From a checkpoint of a small transformer trained on Wikipedia.
Size: 11 layers, width 384, 4 heads of 96.
Architecture: LayerNorm before each block, rotary positions, no biases in attention or MLP, untied embeddings, attention and MLP in parallel.
MLP neurons of a small language model. Each row is named by its layer, matrix (up: input weights) and neuron, and shows model dimensions 272-367. Each number is 500 + 25 x the weight over its row's rms, rounded and kept within 0 to 999. Numbers have three digits each.
After each neuron's rows, "fires on" lists the tokens most often at its 100 highest values on Wikipedia text that the model never trained on.

L2.up867:456473508484499502542505505526501438513482509490535524518494502532518513527521490501506497492503511490517487536457545513466532481528500483444507486489496462488516472458512500555550518506495532493497492512504527466452457495539474484541512491490480517499499493503516524488505465525531496507
fires on: "ues", "enc", "4", "ary", "stitut", " becom"

L2.up1137:534531530479497484487461496433517494497511488503501476493460461458492471535466543537534526548514490511501519475491508533521520528487462477501500446488436531509499508479549507490558536477497500518500469512496525458444446495480497482506470526538509537483480520504523486496508484540528474451
fires on: ":", "ances", "its", "ance", "ces", "iving"

L3.up910:518500497510534475521521486507483490536492501543516552477463496479501528534457497502511531512446489482473527445492520500509506507477540505484481522542468521467523497514522496515509502459543503504499488501491452481497511502483493514504481504534465503551540504492519504548507486495552502527
fires on: " series", " see", "ash", " South", " prop"

L5.up677:567541538510530484527531462415524494534482492516502518507538504520516529523472507499463505486524484527477548506482467515515529470512487504508552479538450482512494518529483427511465566507457485475518523489542513456462498482491514497484527510483465518454514487507476484530484502484514511520
fires on: "ce", " i", "wards", " Go", "ks", " other"

L2.up226:520523493509472494494494475501496475528487549521533480488484476506488519493484500505487469496483509473480499413534514503497516469514493442493513456489502506465547496486493504498510527500502514461501489500482500447468497497486503520505478505480478516452518473489493505481513510477537523533
fires on: " set", "enc", "ork", " space"

L2.up384:524518502469516482504495432494511508458482478468456519485504505470536525482490492538496491467488509491518456453494479466531445471493496498494503478499485490468499451439482540454492492485480497497485487480538508477477478486489521450480500497491470536452467476475478479530498501498452490498
fires on: "her", "ole", "ption", "ested", "ributed", "ule"

L3.up311:538519510500538514506536484497513509515456542542525518512492526511535506510563541486492553520531514480474518485515495500514478506540516505532546497510493536530504532479533473521460482491498468485495499485533511489492500480503508492513460522502467501511522501498480512484509493466580543460
fires on: "ers", "ats", "les", "ens", "ees", "ties"

L5.up843:458512511482497481469489511462467455520522533518505519491506453534478513447513524485524495485507475540501516502481526537525523529484501503482537519479476524512483530515503491505496536517522435487486492479519527514477449482522435491515491473499495548479468497543489467514477469492495483510
fires on: " by", "ive", "ate", "able", " of", " on"

L2.up647:493523515516514440518499527473472455522500481441518465473552543466519488490471485457530510505480504464481505511523509546531455504535503493516499524506489501517523490479491541456533501510495488519466476513517456543498512563507509511469540510514577521497449474513493508512458522489521480461
fires on: "ium", " Hard", " dist", " hold", "imum"

L3.up584:525492489503521493495544499538512528502461473536526537502508523510503501491519495494545480527556512508503509468518484470500481506503525484517528517478551518497490515536556525472481446540492488511514504494515538519484524507514472525516497478479456495554473484542498520514492497502558509473
fires on: " n", "ven", "form", " one"

L2.up1151:511524496513511490516499509505514480532512459474513507520503499517503478531506480547528502482501522501529522552463502496515457530454442492482522501474501507493493510503489524479542477499480537512520491504479526523480496500525475473545530473497503543496493465492504442557506537515444461494
fires on: "):", " Score", " Bro", " without", "duc", "stitute"

L2.up1136:500517466517478487509492563503516488485505481492541514515480465506529523544510513511511492518515509491522496493482520532487510461497549449475529498474491462479520526487499465515498543475520522505501517514556522475475513479517471508531533482471502494486494487453495554492526489512488492532
fires on: "ues", "der", "enc", "ications", "ations", "ctions"

L3.up33:494507493508464463508547462521499473516525474517520495513512463528537530505487489496533523543519517478522498552509528476489519487509495494496493469486469451479495481506487509518521541515510532505494499476522511502437540508515494514538536480490477527519548516492480514497531429491531459524
fires on: "rew", "vey", "ck", "round", "o", "pl"

L3.up220:527508499499520506479524539516521513496500509511502507525520488453498458524488489509476489506475499507472491554488486517513492532517541497464508490534480499533505514476488539485500532441505476489515503474514520489541520523541553530493454536528481490484502525502514526530516493475467530543
fires on: "ts", "ge", "ç", "oss", " Fin"

L5.up98:498510490517514502504497507527487515538520494459542527481474535467520543514474533523460526521491507479479492479511488514496494498483492511469480533524499511526498592489520508538535530492492505503505518484473511490502496500514500494539500535504468478529565458486530526533480479527537499492
fires on: " ;", " •", " light", "ween", "rom", "itive"

L3.up825:448485513487486480505475472511501488560508492491501505476518481519442448463461464502495484462514501509556518580488499514503530512484444514494501519478524491468510491520491522496494498507462504512481460515490550535480489498484479475506516481510524538532546447502496450494492525503520473537
fires on: "ier", "iter", " date", " age", "verage", " would"

L8.up97:487454498509483464533473486519480533529503464491534521494509494530488514517514496451489515519469496500596500496461492516513514475488526511534504460484473547493476510491521512511479484499527522502499466470512499484496425486498515519519499441500533528471496543506496537511515520508479474496
fires on: "le", "e", "ro", "ue", " le", "es"

L8.up80:497460496485514529524503480499484504470524523511514484502460488515505532528508526460496504500469514465581502495448507493500519533487507525550478476489470507499468508526483513509516500523493491493458483491500492499490459551503534506531494523487510508512450488485501453518481495511484491469
fires on: "th", "h", "and", "as", "ans"

L5.up568:499502490527500508509480537529457495434544535499506488510494535496510493457515524513535504493511500484514484452522478494480454493459528486506467504488544500468452521509515521433521468501467508529477503506495469527529508505499469498514490437491492499549463514501465481468488531498485485470
fires on: " att", " dist", " fin", "esc", " back", " prote"

L2.up1061:455493510465481492472518452497501509519525528500503468500485487499495472504486470478471514479488487501511506527464485512495497511503492483503469491496493461446514514451500481509506515467548492514484531516527503490491490521472491525471513494499461454515517499484499525516506420535513511507
fires on: " •", " placed", "burg", " Mexico"

L8.up1113:488493475494476464445508496494468491491513512558514508498505533483519519528463509482549438509512509529510492467479505528506515520487498460501488462467519505503518570519509487478519511492498493468497510527480491479488463505506481479526495518464427556481471488514514499531531473507493496529
fires on: "ote", "se", "in", "ing", "ro", "o"

L5.up21:550449529515509519483497524494475546484501510455494539514519490477517522507517479496546511459514514512533493529484560534504482531468553518507522468488521509531499475557518493494509500485488521494486537502470496528484512519471490485547451509502513525470506511455519503480533502514479522572
fires on: "ight", "o", "f", "ometimes", "eat"

L2.up568:500463484499476513478517531500510467524479499501441506520480531483509547511487504493496487522514496540502502544476492501501499513474489514499528508439483522499516489486489513516449499502531485475492518502458482500501544529500542516480477510543551461490474493517497492497502457492535473478
fires on: "ll", " CD", "mer", " finished"

L3.up871:478515494490491537444509446528491492488460514476471510492495490490482523481506501493539428518483500504473519466477505579489491543521468460490497487479525453529473484480486520519492504500541494490506502519530535542534512509483497535539482489530468529442519490499526497516518478477494503498
fires on: " ex", " Ex", "\"", "Pro", " known"

L5.up45:500473530503516484493515458473497517550470484505496492499508493484488509494475496489499509457480488517479533493489470484511515470523522535469488485522489484526550468477534477493510498502435478455505506486479480463426519503531534553488493499495557519495535534502505509482510473513460524487
fires on: "ce", " lim", " ne"

L2.up477:480581514463516534471521492533503492489503474503475540503518506505467560527489476503494462526474507539511498464515476504515469497459495481491500544548530508544464511499526517494485449514463518519487474505500521515544509521497500494520520547548470498499487526488496485508503552536536500483
fires on: "vent", "ers", "ience", " he", " she"

L8.up586:524471479523504502464494524493471481504515504500518518493546528510499509530492502503519465506484501494503488514479504497487498478512543509493499540525502470473512502474513546448523528507495498493485462487550503498514502530485499478495467539477493504467477486529561532562494477475504536513
fires on: "a", "5", "ma", "ada", "ura", "ima"

L5.up610:527475468517519480506532522513484482523533503531512522540534503509505486510511508494500533495503514503550512501508557534492490500499508498538564500469515524505500501491514514493512477525514488534497501508491525578498483529490464507528470464527458529498504455494528499525503466547505531537
fires on: "o", "en", "s", "f", "land"

L3.up187:505467517495551515498498501538509547557475503502558468522545467517546511526463481486471530510478506493558492520448493499474528495489505547490493508498513521489513513465505486530536546463483500516513512463508482506495475492493511520519479480515495511491549503509524496522512491515484511491
fires on: "ide", " Date", " Mass", "formation"

L2.up730:525570500460530484487488516503476520459523504486467502477504514486534551465500515531525492488467509432523490381478501500490475521507475500502491484527512486477492508505457524512501457494480523502491488537473504489535487488543495502481479509539494514482501486487478495524504477505460526493
fires on: "ly", " side", " joined", "outh", " students"

L3.up557:534476505520492522469515536531514471517470485522510513517491545487502475488486510452488553513515493487452477514461479490501524504510489471518496477505486518503500516431495545509510499501460485513501514449494540515533471505507498552517474540517482524436543499493519548479504486480542496490
fires on: " me", " based", " conc", " –", " ord", " And"

L2.up549:516499529476525449514465459526480514521517498456488539499538527481567525494474511525521508471533530460534480497512506528514411477475521501481514453493508495494518517474471507490533505518446508504511480484507508466491485498489488484546518462523477528457466487523498457527505517530476490521
fires on: "ction", "ole", " few", "ption", "istant"

L2.up780:497477521469527505537545491475512498524502466518484548491455547492535560477520484550519475457493472511506492500521508468497484492520528499485508513477511504469481489482471492492504507509452518522503502491529516497502497503552492523525500460518479499528486516481538480522503485559469450507
fires on: "7", "9", "outh", "ption"

L2.up546:476456490496473467515469549456482526527500497521510494519471443490512513516523477549558475482463499512479519476517457468528539494461499460477491531516522505494488520503487473493500540519495491528504509499539490469465534489510493508515493441568495491526507535519543519547526508509489444502
fires on: "im", "orm"

L3.up792:506538499495556542494502471532511479490493477501572493482511484496462477499473488500478463489526508508486468562459525496498515475507534498506510516476471493546481536469538469507486492518460506525487530475500517451476456506527504491527485505483483479456512480467522516455500439507482493492
fires on: "omb", " aff", "@", " Di", "att"

L8.up934:484528470484488454510491518479475481541504507493497534512537426495470508483479515469524483475524505490534498494433519500489504506476482484492491527453498510439479545548462515466519469527463498482489468521473494517472501505490527480496460492486494540521442520504507570528500436512518503522
fires on: "0", "ing", "he", "se"

L3.up1053:529533541489524511501485468532528508525457489513524452482469488502513529481528503479512530499474522458476514491446510494504512500459499498501469523533503519492481538471496500472498498475482504516480490478523519511500457469457516486520486481492452515473502502488496538476485533482431517491
fires on: "ment", " games", "der", " i", " Olymp", "olog"

L5.up128:495474470481474481509480486493498481473542476465495459480467485477520497503497515538519491528519500453486506447489506493499469500469460476479508458464489525410472527455468459470519510482482483484510442509471500508503508510444500450532498511471455478499459450525505514493516475527515481510
fires on: " /", " Score", "iver", " River", "w"

L5.up1077:489480498546473531489488507469488500512497467451492477500452496505514493494479452476531477505458484534498482533489498502498480498489512526505559463485481506526518522549445522506497560447468503489496489488444436482526474541521509503509506479469493542526476545490516455514502489546540477506
fires on: "0", "2", "1", "ole", "er"

L8.up1143:499517518493483494482495520473505514530490492506462532481546488504497499492531540474525519483436516534484549475498523468442484461514516512527500514480511525495510504490503515488544485529539516500511505493502496513510524500498499462460469478527497481526461513514487470508534518550481559547
fires on: " that", "I", " which", " who", ",", "ly"

L5.up634:509493526491487513520490493487476548495523524514501534496495485479462484511517496473493505516510542536473538487517541493436501524505503504543494475483461528485521500481498481519484515435490489454503473543510477497463480521503458451485495445500515496515499523512463519473517537494502529533
fires on: ",", " of", " to", " (", " by"

L8.up565:478536489515493503541513521502476530445524515508475511487501516509490505528511489505495441472500507520543542514534492482468533433500527455521483513496496475474506518507479527500471506525534520484480442539500509524490531531483486483513471433557466464509474546532493484498548513471540542544
fires on: ",", " M", "s"

L3.up914:479457502525475494498489451504490497473536495514516486493490494476533509505474483539502519516517505503490485501536504520523500498516515456526506482510495482488521521447497490538511500519487508470492534476507445518468540494504504501485535519499511515500545513479486508516538454469520466460
fires on: " being", " By", " ra", " cons", "uty", " Time"

L5.up900:453502461484536510458499513496457474438573483507464510530489482547535514485444512538486473524498517483531473483531496497502481470487514507473530498494507483461494537503514537455520544499479507528523465568491512513509501517481475473515502490490506479536435489521447527499531490542530511481
fires on: " /", " Score", "n", " Center", " children", " km"

L3.up1024:535525491554514524520478517539489493552480537514529514512501536519483536469519524489507493513543491499493498491500513512505510484491544491502482525475500545549491552508528485514508452508452472511501536478518496513541505525446510539510498483497521497503496512497525545492514503531527511519
fires on: "ron", "ion", "ronze", " Silver", " ord"

L8.up592:500514479540529516467512469469498478521517485507492527493463481493509494477482506534512564468426474516451529535502518479506473498454517530562526493476487546491481516542460452507471494464512519507507484522471460494511510499498468519544499532454531470481501500497494476523463485515515510521
fires on: ")", "2", "3", ".", "on", "0"